Weights of a small transformer language model: normalized queries and keys.
MLP neurons of a small language model. Each row is named by its layer, matrix (gate and up: input weights) and neuron, and shows model dimensions 432-559. Each number is 128 + 32 x the weight over its row's rms, rounded and kept within 0 to 255. A neuron's up and down rows have the sign that makes its largest values positive.
After each neuron's rows, "fires on" lists the tokens most often at its 100 highest values on Wikipedia text that the model never trained on.

L5.gate1685 [135 131  88 152 156 181 137 149 104 129 146 142 138 158 163 110 179 106 145 104 120 148 108 151 142 160 157 153  91  94 112 134 174  73 159 173 136 138  64 168 168 142  92 212 155 164  92 146 175 114 130 108 148 120 121 128 190  93 103 194 107 123 144 105 163 134  64 180 126  43 113  68 101 128 125 105  78 111 151 180 122 107 157 159 183 123 154  88 100  75 130 163 113 167 103 125 169 121 138 160  85  61 106  87 118 121 173 156 113 149 106 133 119 171 105 122 152 140  53 140 151  75 140 166 144 172  96 119]
L5.up1685 [147 157 100 143 123 101 101 110 101 101 122  77  88 122 182 169 158  89 101 167 173 123 162 148 137  87 104 150  97 126 147 175  94 130 141 115 109 121 196 125  86 108 172 124 102 144  77  93  76 163 124 134 171 132 113 123 114 164 132 115 134 155 154  82 144 107 122 149 121  65 104 106 131 133 102 164  54 139  51  91 124 176 117  76  89 111  94 120 180  80 126 134 135  83 121  84 110  95 116 147 156 141 150 168 155 192 129 191 143 141 126 106 113 132 130 135 107 150  82  98 160 104 183 110 162 210 128 100]
fires on: "ly", " much", " it", " very", " slightly", " great"

L6.gate87 [130  40 166 107 135  98 132 148 172  67 167 139 181 126 147 156  61 121 140  71  54 114 156 119 123 144 107 175 157  99 110 140 153 138 160 103  48 167 102 113  82 143 155  66 140 104 131 160 153 163 145 144  80 121 196  87 114 124  81 147  77 125 113 131 119 159 118  87 112 117  84 147 178  99 125 105 145 130  91 183 127 127  66 146 100 143 126 123 147  98 108 140  22 197 108 167  95 133 126 125 168 113 143 157 136 126  67 134  81 106 118 120 203 129 116 113 143 171  78 166 106 117 107 117 106 116 211 184]
L6.up87 [120  69 108  94 131  99 102 157 111  88  73 134 162 123 154  82 164 147 129 137 143  97 143 154 119 147 112 136 161 123 113 161 109 152 100 181 122  97  40 108 107  95 152 111 115 178 101 184  93 133 110 120 142 172 165  82  61 143 172 160  46 161 155  93 112  87 181 113 164  66 110 136 159 189 121 122  83 185 119 106 135 118 150 123 167 100 101 148 114 156 127 118 135 198  93 173 119  79 129 162 130 114 132 186 143  65 130 141 136 176  91  83 147 156 105 155 115  90 152 143 137 123  91 155 122 154 137 171]
fires on: " as", " the", " (", " over", "ed"

L6.gate1034 [121 138 137 123 132 103 136 144  91  95 125 107 134 131 122  90 156  99 127 145 123 188 118  87  87 131 118  98 110 140 143  77 105  60 113  95 165 114 120 113 149  68 145 141 179  98  50 110 143 147 122 168 107 134  96 138 112  67 107 101  73 126 100 206 127 171  78 141 112 111 136 164 173 167 132 135 131 147 133 149 146  84  91  79  91 134 126 103  93  93 135  90 109 108 150 203 181 168 140 157 134 133  99 153 131  76 138 159 101 120 153 121 158 143 165  44 118 124 127 119 106  92 166 174 112 196 122 115]
L6.up1034 [127  43 179 168 159 153  75  80 142 139 162 152 109 113 141 137 179 179  90 127 163  99 102 148 139 146 117 121 139 127 142 153  93 157 151 122 168 166 105 127 121  98 105  81  94  96  67 181 114 116 182 101 128  99 121 101 137  76 143 102 168 146  77  89 110 119  92 145 144 103 130 135 159 140 128 129  64 135  87 118 107 162 108 147 149  63 148 159  86 153 143  95 159 165 143 121 132 133  97 102 139  76 124 108 153  73 133 122  95 119 119 129 128 162 134  70 121  70 113 150 127 146 154  86 114 139  80  76]
fires on: "==", " ==", "==="

L5.gate1380 [119 213 124 104 112 139 100  93 166 104 105 114 119 127 129 147 116 134 110 153 153 165 113 102 175 190 171  93 166 144 148 126 127 159  60 148 179 190 179 122 160 121 100  94 146 133 115 150  62  74 124 166  95 132  81 126 113 142 114 106 137  71 145 185 125 168 173 112 160 119 126 151 135 151 163 168 178 129 171 122 110 141 145 126 123  84 135 135  81 128  82  78 158  95 124 133  91 102 134 171  89 124 200 133 137 117 135 152 143  96 128 101 182 162  51 128 134 134  69 114  96  66 126 144  94 134  92 111]
L5.up1380 [ 76 189 116  82  89 163  74  98 189 124  98 106  98 165 160 141 146 167 104 139 193 201 134 109 162 119 120 131 186  96 136  99  60 118  55 110 107 138 167  90 138 116  99 121 144 121 123 150  26 104 174 153 100  91 110 110 156 198 102 153 137  77 145 135 119 175 167 153 152  98 151 118 124 134 151 191 116 169 171 128 110 181 155 133 159  87 158 129 100 140 106  72 141 124 143 152 140 110 124 138  69 143 168 102 128 119 130 212 149  98 138 137 142 100  89 163 124 128  98 176 147  67  96 148 127 117 129 159]
fires on: "\n", "=="

L5.gate1230 [131 107 140  87 115 103 175 143  77 125 165 118 152 179 114  95 139  82 119  88 141 137 112  80 159 158 149 108 160  86 100 187 104 153  72 165 120 161 164 119 151 156 166 130 136 142 101 172 130  87 164 198  83 101 105  94 149 175 109 157 158 133 182 174 137 161 128 179 104 126  86  96 154 129 128 117 160  90 118  78  62  96 137  64  94 161 102 134 181 130 103 175 116  86 167 162 128 164 131 171 105 172  70 105 131  91 150 105 160 140 114  89 150  98 137 168 113 187 103 115  70 129 102 101 114 129 118 161]
L5.up1230 [132  89  87 148  96 132 150 109 139 150 126 114 125 119  97  83 118  67  95 104 114 148  90  73  86 109 156 109 171 134 120 145 139 117 117 144 133 136 136  78 119 161 161 188 107  89  91  82 112 136 128 134 153 151 113 157 158 129  95 182 143 187 123 104 116 193 116 187 184 143 172 157 107 134 132  44 109 122 130 178  64  72 102 106  78 123 127 127 161 127 114 138 138 127 146 126  91 168  83 138 154 112 139  78 131 129 186 146 174 112 146  91 132  91 181 133 132 142 127 110 128 154 155 166 100  88  80 100]
fires on: " Pi", " on", "9", "pi", "\n", "ci"

L6.gate180 [139 108 159  98 132 157 148 189 139  61  85 142 128 112 155  93 124 144 126  91 110 136 131 153 155 168 121  76 186 117  75  88 143 116 109 154  97  88  72  76  87 125 110 148 132 119 112 173 136 146 183  63 144 138 133 145 104 189  67 163 118 119 202 163 110 163  82 157 144 157  99  98 126 128 123  91 116 145 131 140 134 102 160 183 161 141 151 154 125 130 132 134 149 105  90 118 117 114 143 129 110 151 167 114 148 120 153 172  89 178 178 137 129 179  76 105 144 136  93 107 111 127 107 105 124 174  97  73]
L6.up180 [145  71 186 127 103 108 145 176 141 107 112 100  86 134 139 133 146 146 125 139 162  96  89 109 111 123 164 155 156  91 145 171  74 158 124 157  70 143 136 143 192  92 126 137  62 126 153 121 120 141 158  81 129 117 149 120 120 179  87 183 146 155  50  71 199 122 145 120 108 172 129 107 100 133  85 111 137 132 116 140 128 137 157 136 135 150 182  60 168 140 182 140 169  88 117 140  86 118 195 142 154 132 129 163 179 151 129 104 108 204 170 125  98 165 124 105 130 110 127 105 160 122 134 146 170 118 150 131]
fires on: "ly", " and", "o", " as", " very", " it"

L6.gate371 [135 128 129 120 100 143 123 112 175 136 110 104 105 138 132 138 125 132 154 152 118 136 117 157 145 167 140 117 109 190 123 124 135 139  55 126 132 128  87 141  94 160 169 121 122 151 137 100 141  99  91  94 103 118 125  90  71 121 112 135 117 125 152 155 124 155 113 125 180  72  98  68 127 117 143 166 202 182  87 120  98  89  97 154  16 135 136 132 152 121 158 141 123 126 152 103 124 193  74 128 125 132 145 148 134 170  97 135 137 194  85  98 173 129 190 127 153 138 132 117 108  67 120 108 201 113 121 146]
L6.up371 [133 147 169 109 105 112 101 156 123 105 108 110 199 135 183 107 115 113 168 133  98 137 143  79 122 130 105 159 143 156 129 187  69  38 124 149 150 107 206  85 123  96 142 138 142 159 180 134 205 117 119 154 153 172 162 145 187 142 119 132 199  75 128 102 124 142 114  73 116 119 114 166 134 138 127 171 141 134 141 127 126 172 138 135  91 112 160 124 141 180 118 115 147  93 135  83 102 134  80 180 170 123  92 148 130  36 139 139 150 119 170 157 138 172  93  89 162 176 169 127 112 103 154 103  84 127 118 104]
fires on: ")", "\n", " of", ",", " through"

L6.gate1706 [ 67  73 112 106 100  99 148 159 128 127 152 151 114 107 128 132 141 111 161 143  95 117 161 156 114  58 101 148 136 157 137  91 165 101 145 145 122 129  72 122  77 156 169 113 130  83 111 131 188 155 151  97  12 164 119 165 122  84 134  94 117 133 145 117  75 168 111 101 135  93 167 101  70 142 120 132 147  89 114 160 144 103 160  85 136 124  50 116 129 129  91 138 125  70 107 160  94 157 128  96 116  62 100 117 170  92  60  72 159 119 171 119 129 123 198  80 106 184 135 116 116 100 133 106 153 155 139  54]
L6.up1706 [ 79  86 136  70 115 121 105 145 138 126 115 105 134 145 163 125 144 167 187 137 146 161 108 165 151  93 145 150 105 121  57 157 156  91 117 152 184 128  67 101 108 105 163 140 164  65 101 101 176 115 136 119 120 125 108 108 147 126  61 157  84 131 143 130 141  79 164  93 114  97  82 147  68 169 159 146 143 162 113 137 136 106 135 107 140  93 133 141 114 130 107 100 140 126  71  88 133 153 159 109 169 146 131 103 217 104 158 100  87 141 130 118  89 111 167 176 106 205 145  86 153 127 106 130 137 120 104 142]
fires on: " a", "ed", " the", " and", " an", " dis"

L4.gate1354 [122 171 153 121 142 117 104  77  94  95 126 112 147  96 145 132 195 109 165 134  92 141 109  85 136 144 118  93 118 144 109 158 188 104 181 142 104 123 124 122  85 169 160  62 140 126 123 151 150 176 139  91  70 133 164  97  95 115  98 145 132 101 151 156 166 152 157 150  99  97 114 146 115 111 102 210 163 108 177  75  94 114 142 113  96 143 117 139 218 125 121 108 134  91 151 197 153 116  84 143 105 105 164 174 102 137  36  87  65 112 182 131 136 202  90 174 114 136 132 173 166 163  81 133 143  95 117 155]
L4.up1354 [ 61 124 162  54 155  88 119 116 122 149 157 147 113 186 110 107 119 157 120 154 142 126 115 117 149  99 148 170 156 108 138 125 137 135 153 111 129 123 181 101 127 162  75 146 122 223 111 119 191 168 145 130 105 111  74 144 120 140  59 150 175 125 130 124 132 152 156 121  68 130 100 111 142 203 166 191 156 195  99 107 107 132 152 144 117 166 132 113  89 120 179  98  95 205 113 111 154 143  99 121  71 154 126  66 144  32 112 172 101 160 109  74 122 191 136 133 134  88 103 125  89 130 116 159  39 110  78  90]
fires on: ".", "\n", " where", ","

L5.gate1058 [100 141 149 102 100  79 121 137  66 184 120 153  98 185 146 153 117  94  95 108 141  99  80 105 134 106 103 165 110 132 122 119 193 104 168 116 130 162  70 119 115 130 128 104 163 169 117 186  67 131 106 190 166 127 105 169 191 151  94 193 129  93 166 132 140  96 143 113 193 138 106 159 132 116 168 178 109 128 121 143 144 120 100 118 129 144 146 152 143  80 138 153 149  50 135 118  89 132 167 125 179 200 148 173  68 118  83 151 162 135 150 128 157 163  62 130 167 166 108 111 121  73 137 145 105 110 124  99]
L5.up1058 [111 208 136  82 183 145  89 103 154 140  97 124 194  76 140 123 142  55 117 173 181 102 123  87 117 144 115 148 113 134 127 134 150 115 185 116 183 122 117 129 169 114 119 137 141 114  96 125 190 130 106  98 164 172 100  84 139 116 120 142 133 178 141 165  74 164 118 159 102 166 132 157 106 101 134 171 134 125 152 170  82 134 103 139 135 122 118 125  64 113 157  91 125 113  85 159 115  94 120 122 104 137 171 127  86 127 104 147 146 123 134 118 132 115  80  79 186 179 131  98 108 182 153 120 101  58 128 170]
fires on: "\n", "er", "0", " ", " his"

L6.gate802 [142 120 152  85 149 124 141 147  95 110 146 189  96 107 149  93 155 109 107 115  91 128 204 148 151 173 113 104  85 138 163 141  93  85 148 103 135 104 129 157 147  43 127 201  98  86 156 119 149 162 175 134 108 118 104 116 139 133 139 124 109  79 117  61 167 105 169 147 171 178 123  77 101 183  96 105 125 123 175 107  60  62 132 125 158 127 127 127 143  50  76 102 122  95 160 139  72 128 167 186 139 156 102 164 141 149 104 153  80 140  93 133 141 128 121 134 136 171 104  99 115 150 134 131 132 144  96 147]
L6.up802 [132 103 114 126 149 111 133 133 165 170 116 148 187 121 157 146  93 184 142 107 124 151  98 129 157  88 169 187 149  91 139 165 139 120 167 148 113  84 146 108 127  54 159 160 184 175  87  67 132  65 136 153 134  74 161 127 163 165 121 109 103 115  77 123 152 107  83 152 126 143 106 122 141  96 173 104  92 144 119  83 143 116 143  55  90 108 124 168 167  88  61 156 109 137 112 131 118 155  88  98 127 172 108  94 131  55 102 131 162 106 120 136 143 119 130 146  89 118 119 161 160 101  82 133 136 106 112 110]
fires on: "\n", "1", "0", "9", "8", " of"

L6.gate1203 [124 179 154 133 147 144 162 103 147 125 119 135 165 144 152  51 191 128 103 112 122 126 142 104  89 172 135 121  74 132 172 183 189 109 135 134 120 163 134 179 142 161 102  95 200 115 123 130 126 167 171 131 142 141 164 155  99 143 106  97 165 167 166 158 120 111 110 154 140 136 146 127  87 106 126 136 146  84 113 134 172 208 125 126 195  82  57 126  97 156 141 108 107 157 116 184  96 131 152  97 119 145 153 106 112 114 111 123 125 144 136 123  86 166 149 165 102  80 139 130 148  77 152 162 143 125  91 173]
L6.up1203 [144 216 121 168 148 115 124 123 157 113 134 151 133 174 108 136  90 176 121 133  95 145 119  80 126 147 149 155  46 145 168 171 117  76 169  91 145  96 145 159  99 129 107 148  95 157  95  74 179 147 127 111 139 159 125 125 129 104 166 121 146 152 128 154 129 145 119 180 132 111 160 142 153  91 104 160 101  94 119 106 183 137 154 142 122 138 188 136 138 139 154 121 147  65  67 118 128  93 189  76 154 120  79  98  84 134 157 184 156 107  82  47 172 107 128  63  64 101 131 124 144 179 160 145 139 126 106 140]
fires on: "2", " of", "1", "che", "cu", "ment"

L5.gate538 [ 82 165 138  52 171 122 106 168  96 147 205 133 151 143 147 103 180 209  83 135 101  89  99  61 156 116 126  67 163 116 144 112 151 161 120 140 160  70 154 108  98 182 173 140 151 150 139 130 119 139 131 153 145 122  95 143 133 131 142 209 125 104 153 155 175 131 101 124  85 173 158 115  71 130 109 193 109 128  94  83 149 143 113 167 142 142 133 189 117 138  81 100 161 136 121 129  81  69 102 139 238 118 127 151 140 109 115 124 113  66 190 126 145  97 138 188  84 202 102 102 133 141 136 130 159  73 133 148]
L5.up538 [ 51 117 150 109 150 134 112 145 151 137 138 133  77 106 143 179 164 107 138 175 148 111 133 144 145 131  70 136 146 193 116 161 173  81 156 130 159 122 162  87 132 162 151  83 154 142 143 197 130 126 141 143 138 145 128  63 163 117 165 135  96 132 146 115 148 109 146  65 138  70 106 154 140 171 115 149  55 136 119 170 110 140 105 185 120  37 140 124 141 130 147 109 124 132  71 103 121 149 122 123 125 162 121 154 109 150 159 148 107 117  85 120 165 117 155  86 161 129 163  30 132 137 162  91 115 103 158 132]
fires on: "\n", "s", "ja"

L4.gate281 [ 98 117  89 119  96 106 164 118 171 110 100 102  57 118  68 120 138 167 130 132 138 111 134 133 115 149  87 155 115 117  89 115 114 139 186  83  97 146 107 176 183 132 143 114  96 112  98 148  91 131 138  88 159  76 140 174 130 109 134  36  68  77 136 174 120  95 144 114  39 140 159 170  75 116  82  93 134 148 156  92 112 131 163 131 148 103 182 156  91  61 137 141 135 136 125 130  98 145 120 170  81 137 120  90  88 146 152 137  84 147 139 118 162 118 181 137 139 104 113 168 157 122 131 105 176  92  84 120]
L4.up281 [ 93 161 120 184 110 186 144 170 162 173  94 169 128 121  93 102 185 115 114 118 138  73 210 133 144 136 114  63  80  99 122  98 132 133 108 153 107 134 146 169 175 107 142  76 126 173 153 164  61 103 138 125 142 157 184 150  86 125  99 161  96 137  76 165 143 188 130 172 120  79  43  92 128 177 163  66  93 129 148  85 142 103 157 109 118 102 140 109 165 127 209 146 162 100  99 102 122 155 205 122 115 101 173 123 130 147 131 100 100 116  92 157 150 111 153 116 137 159 152 143 158  78 152 159 125 165  93 105]
fires on: "1", " ", " of", "try", "-", "g"

L4.gate214 [137 154 147  89 175 125 145 134 100 170 116 108 164 124 133 113  82 119 143 155 125 160 145 137 159 118 108  76 150 141  47 121 104 140 124 130 185 136 121 130 148 148  84 161  96 148 115 171 177 118 144 166 129 131 141 137 113 100  79 114  82 124 110 109 111 103 145 122  88  81  60  88 121 113 122 163 104  97 135 167 114 123 108 139 102 157  94 112 157  84 198 117 132  93 108  30 112 164 112 177 176  97 100 131 185 108  93 110 108 167  71 146 149 141 127 152 169  83  97 192 149 101 160 135 121  90 145 105]
L4.up214 [189 103 110 114 138 139  78 170  97 148 107 166 171 145 124  96 154 158 144 102 210 140  90 114 129 104 169 217 114 107 215 106 169  57 136 142 100 174 177 187 141 117 117 164 140 151 109  96  57 169 161 108 114 159 114 123 188 152 131 120 134 110  82  58 186 147 130 115 106 171 127 162 119 135 154 118 132  90 116 119 102 139 170 164 112 115 132 147  81 146 138 125 137 149 119  96  66 130 129 181 153 155 100 148 148  69  71 152 119 174 162 154 135  64 127 142 153  86 128 116 128  76 112 120 142 107  95 134]
fires on: ",", ")"

L6.gate534 [148 144 122 114 147  74 130 134 139 146  88  79  88 119 116 129 154 190  75 137 151 182 177  82 108 136 138 137 120 100 127 158 107 192 101  58  94  93 146  87 163 184  91 166 167 141 122 120  68  99  80 176  97 104 119 155 141  74 146 113 105 103 109 133 122 187 161  83 114 127 168 121 180 133 165 130 125 105 159 144 169 133 161  86  82 109 159 140 146 163  92  48 126 168 145  86 136  76 116 119 101 103 104 149 145 109 105 144 130 135 128  70 183 120  88 106 125 124 113 225 156 128 116 111 107  84 140 148]
L6.up534 [109 121 123 107 176  99  65  62 140 155 112 155 114  80 152 173 117 141 132 139 159 155  80  87 144 164 101 129  82 142 118 103  76 127 101 121  81 125 159  74 170  79 125 158  71 128 107 151  65 130 112 146 146  99  77 137 111 154  77 122  96 101 142 161 155 134 134 153 104 130 176 108 107 144 135 131 156 158 126 137  63 136 144  37 161 109 167 108 105 157  88  70 145 116 147 137 142 105 152 168 156 123 150 158 148 169 145 129 200 131 172 138 145 132 116 139 111 120 177 139 135  83 121 172 160 111  58 120]
fires on: "==", " ==", "==="

L5.gate1164 [123 121 127 177  78 168 107 126 181 140 158 109 150 130 152 145 135 112 128 139 137  56 129 148 158 144  97  76  89 115 150 155 103 100 138 120  94 109 104  93 131 126  83 106 154 108 189 174 112 157 140 134 140 147 141 143 143 113  65 111 168 179 199  83 118 174 137  73 164 162 109 105 120 163 176 132 128 148 182 117 145 123 190 140  11  94 120 143 119  90  42  83 152  93  77 178 133 117 107  73 115 152 142  80 128 166  57 152 134 211  91 137 185 111 153 142 108 108 133 121  81  68 155 116  80 170  99 148]
L5.up1164 [108 129  96  78 107 120 141 134 184  72 138  93 160  85 168 159 137 156 135 146 167 123  56 108 180 130   0  68 109 169  42 146  97 123 105 134 112 133 127 104 101 114 130 159 151 124 101 166 117 164 128 141 191 136 152 132 102 135 101 153 107 104 121  96 123 116 165 107 141 114 145 188 104 139 185 138 161  59 127  95  58 144 111 132 168  94  92 184  73  91 112 141 127 128 136 182 114 104 136  94 117 173 108 124 119 171 143 158 135 130 126 115 165 119 150 142  58 125 125 163 122 177 156 152 101  91 148 153]
fires on: " |", "\n", " in", ".", " during", "”"

L6.gate9 [125 228 161  92  96 104 120 100  88 160 105 112  87 112  90 124 152 173 112 103 129 206 203  86  87 115 138 185 112 165 178 127 170  98 120  85 116 208 135  98 181 100 120 184 156 117  57 121  80 145 117 192 171  89 107 115 104 136 131 122  99  71 134 104 116 174 150 127 150  64 118 163 145 133 164 193 124 189 140 144 118 116 102  49 100  93 159 176 139 136 140  67 158 124 122 130 147 140 146 150 126 167 177 123 157 124 157 172 143  66 124 126 105 119  93 122 151 116 117 141 117 103 133 140  80 219  83 173]
L6.up9 [171 147  93 118 118 132 118  47 127 151  76  74  86  77 105  89 159 173 151  61 168 165 109 199 140 141 152 119  72 186 171 159 116  94 118 139 153  80 162  64 122  95 137 144 145 153 130 178 110 162 118 174 104 110 143 114 163 136 131 155 103 130 130 151 101 110 140  80 131  93 156  79 117  92 143 143 118 177 128 116  90 118 133 153 189  50 139 119  86  82 126 132 144 137 173  88 167 146  73 114  81  96 105 144 162 135 202 167 121  82 147 153 147 152 112 140 125 142 103 164 133 124  95  83 136 146 113 152]
fires on: "==", " ==", "===", "\n"

L5.gate1140 [109 168  87 142 142 147 106 106  99 140 105 166 103 102 200 102 114 195 142  97 147 162 134 136 119 105 121  92 142 121 106 161 117  97  76 152 131  67 149 138 159 171 164 161 165 182  95 141 151 139 160 134 154  66  67 125 110  86 155 105 148 109 106 128 153 102 143 120 105 129 128  88 110 156 124 178 172 191 151  91 114 116 158 127 112 171 111 153 127 147 156 118 144 130 132  95 147  80 113 185 135 157 169 184 162  94 145  96  42 121 158 180 138 119 103  94  91 161 112 100 134  59 134 157 114 164 131 142]
L5.up1140 [125 103 161  67  73 140 116 125 137 164 108 130 131 145 138  87 153  98 141 140 149  99 158 103 105 117 179 163 156 140 117 125  98 125 153 123 149 161 117 104 140 158  99  99 123 155  97 160 189 166 181 134 122 100 119 136 163 133 180 116 119 112 138 140 137 199 166 177  59 120 109  89 142 130 151 120  85 143 101 121 172 102  91 106 191  84 154  88 101 103  57  88 127  80 170 113 177 175 149 152 148 184 118 132 173 121 140 176 111 141  98 118 143 136  77 157 186 144 142 129 131 130 116 171 116 117 187 131]
fires on: "\n"

L6.gate456 [172  62  66 105  69 119 111 107 129 172 142 112 128 104 133 172 165 116 147 143 126  85 137  59 105 110 102 103 156 120  96  80 103  71 114 113 121 120 104  53 112  77  87 152 165 115 104 137 115 134 128 152 125 170 177 155 119 161 149 111 128 162 167 122 104 164 195 137 132 190 134  59  82 155 159  54 142 149 127 132 171  87 118 165 102 138 129 128 152 117 164 161  72 111 138 129 109 172 146 159 112  73 132  77 137 129 142 152 129 143 183 117 144 165  81 154 106 143 122 162 109 128 147 217 125 194 117  52]
L6.up456 [126 102 101 101  59 171  86 115 168 141 146 135 167 145 144  71  83 159 113  89 109  53  70 103  44 125  82  75  72 145 102  91 136 153  95 147 152 117 149 144 125 119  82 126 153 139 131  55 153 135 142 112  98 128 102 161 152 160 138 178 166 133 102 158  90 132 134  77 160  47 104 123  80 113 166 145 112 126 168 145 139 100 107 190 131  99  84  76 112 129 137 156 118 128 109 123 104 148 127 126 179 141 100 206  85 132 120  73 153 161 182 140 108  94  73 119 142 142 100 127 123 130 123 123 157  94 119  96]
fires on: " De", " G", " St", "tra", "re"

L4.gate558 [145 144 130 167  93 115 124 133 105 152 115 139 108 135 114  76 122 116 127 244 155 171 109 102 178 162 200 143 137 159 106 102 156 176 135 128 160 163  56 127 168 127 139 144 136 170 162 170  96 137  79 143  98  83 173 117 175 125 114  93  52 127 173  57 128 167 172  95 174 144 118 135  67  81 192  69 129 126 181  68 183 125 151 176  75  79 132  95 181  84  80 163 166 113 127 180 135 127 135 141 144 130 214 127 127 114 177 130 132  87 114 113 165 103 163 170 155 109 120 124 107  99 169 165 155  66 161 112]
L4.up558 [156 163 151 129 105 117 187 179 116  90 162 167 141 103 130 117 159 131  84 170 174  68 110 129 153 138 205 122 168 110 117 119 120 194 141 102 131 135  79 122 148 144 106 160  57 143 129 186 150  78 124 128  90 171  81 117 117 142 145  60 126  83 117 119 111 146  67  81 189 220 140 124 120  98 168 151 115 122 177 162 140 117  94 136 127  95 185 158 149  83 112 170 136 119 132 162 108  91 118 113 127 115 126 131 142 151 117 164  70 182 120 105 133 111 110  75 146 115 165 135 138 157 123 149 119 109  97 136]
fires on: "\n"

L4.gate1506 [166  84 153 103 146 114 127 135 158 161  89  80 146  76 129 126 172 163  99 100 117 142 172 119  99  99 136  98 141  85 107  84 129 155  90  69 139 166 167 121 173 155 182 122 144 130 117 155 126  84 146 142 156 134 155 239 137  86  65 158 102 114 140 125 129 145 164 135  84 130 172 173  90  91  86 137 124 171 186 145 145 118 120 112 129  96 125 185 130  89 115 143  96 124 140 130 171 115  62 134 195 102 130 149 109  90 145 159 156 156 102 135  92 159 119  71 131 118  86 145  70 152 164 120 204 103 108 184]
L4.up1506 [ 94 125 150 106 150 178 169 177 122 139 122 186 129  99 167 172 154 114 174 138 151 113 169  36 115 122 127 150 115 105  68 146 113 156 121  77 160  89 117 158 132  80 232 133 157 108 161  77 130 146 172 122 168  86 109 139 140 111 103 137 134 111 151 122 122 190 171 166 104 165 115 109 166 100 131 112  84 162  99 116 138 143  96  67 153 135 136 132 129 122 125 136 141 122 153  93 166  40 135 136  87 113 136  87 124 162 100  97 117 174 108 100 148 172 111  92 165 164 165 144 142  97  88 133 155  86 140 152]
fires on: " ", "1", " (", "2"

L5.gate1429 [ 38 149  95 112  87 120 144 128 132  98 159 135 107  92 130 207 169 127 116 112 143 137 157 104 150 115  92 114  49 143  66  99 122 188 150 147  91 125 120 113 130 151 103 171  94  73 135 163 154 129 112 128 115 122 175 140 104 132 143 115 150 134 144 107  87 101 124 103 144 131 117  92 159 175  96 130 169 108 132 158 106 142 139 144 117  93 105 114  98  89  97 110 149 159 132 159  83 137 108 120 113  73 180  97 113 188 119  76 161 156 129 125 119 134  99 105 154 140 165 188 139 106 153 127  58 118 124 153]
L5.up1429 [167 126 177 190 100  55 199 164 141 163 135 157 133 124 152 135 113 136  99 123 114 122 135 126 195 156  60 121 110 105 111 177  90  63 100 141 134 173 137 151 118 106 165 175 146 173 126  65  90 106  87 113 156 113 121 158 113 158 153 150 124  97  99 125  69 110  77 147 160 183 147 138 104 171  90 141 139 175 169 113 113  95 147 139 114 160 185 130 101  84 109 104 129 127  77  97 116 164 114 116 125 156  89 149 162  96 161 145 140 117 122 148 135 107  93 194  98 155  55 200 124 132 146 119 104  97 143 113]
fires on: " |", "\n", " /", " favor"

L4.gate344 [158  88  88 158 120 129 191 126 179 111 114 127 148 151 164 130 159 166 132 176 145 137 112  61 166 102 189 109 102 156 104  98 165  69 159 140 172 148 121 120 115 142 192 144 170 207  83 175  86 172 133 154  79 113 148 114 110 124 147 154 138 122 106  55  76 185 103 105 144 113  74 175  92 134 117 139 157 117 166  82  96 131 144 104 122 168 157  90 161 104  52 132 131 121 127 133 144 128 159 121 200  92 101 172 142 112 156 111 112 139 128 124 155 127 119 141 128 114 168 111 102 120 131 155 141 155 153 159]
L4.up344 [148 131 136 137 153  89 178 114 115 177 146 152 125 103 141  89 159 150 109 125 169 141  92 103 104  95 101 158 152 104 173  95 217 152 132 155  57 124 176  79 138 150 136 185 107  94 115 124 114 166 123 179  90 138  90 173 152  73  73  84 147 145 146  97 139  72 133 139 118 191 123 137 128 175 214  94 121 139 147 118 149  77 161  98 109 101  89 109 142  99  79 141 127 110 108 121 106 100  59 151 109 133  93 103 113  71 142 148 156  98 134 127 110 151 173 128 116 171  70 148 157 115 133 136 165  81 105 133]
fires on: "\n", " |"

L6.gate1526 [158 153 136 144 114 190 108 131  65 144 176 100 122 142 145 143 144 136 129 114  89 132 168  99 147 120 155 123 118  78 149 137 106 129  96 130 125 160 101  70 202 112 137 173 150 127 146  96 140 127 158 139 146  83  76 135 124 121 147  59 108 139 150 119 160 157 139 155 132  74 115 112 105 137 125 131 163 181  75 154 108 114 129  69 135 110  90 125  80 171 167  93 140 130 118 147 125 103  88 111 133  90 141  73 153  99 107 139  70  86 109 160 139 150 122 122 103  90 133 124  98  82  82 178  91  92 104 101]
L6.up1526 [ 93 190  71 102 123 145 119 123 162 118 108 117 145 167 140 128 148 167  99 113 120 165 138 137 127  73 129 132 145  99 179 117 123 105 144 100 134  87 187 118 163  92 135 185 116 155 136 157 105 151 127  87 161 110  65  65 178 127 176 155 115  66 124 137 180  98 188 149 166  70 141 113  78 104 133 202 150 108 182 148 158  85 150  71 144 117 118 141  74 143 161 135 115 195 133 127 154 189 101 156  87 111 156 130 169 137 130  96 100  81 139  93 172 111  80 141 145 123 130  82 121 148 142  75 139  98 135 117]
fires on: "==", " ==", "==="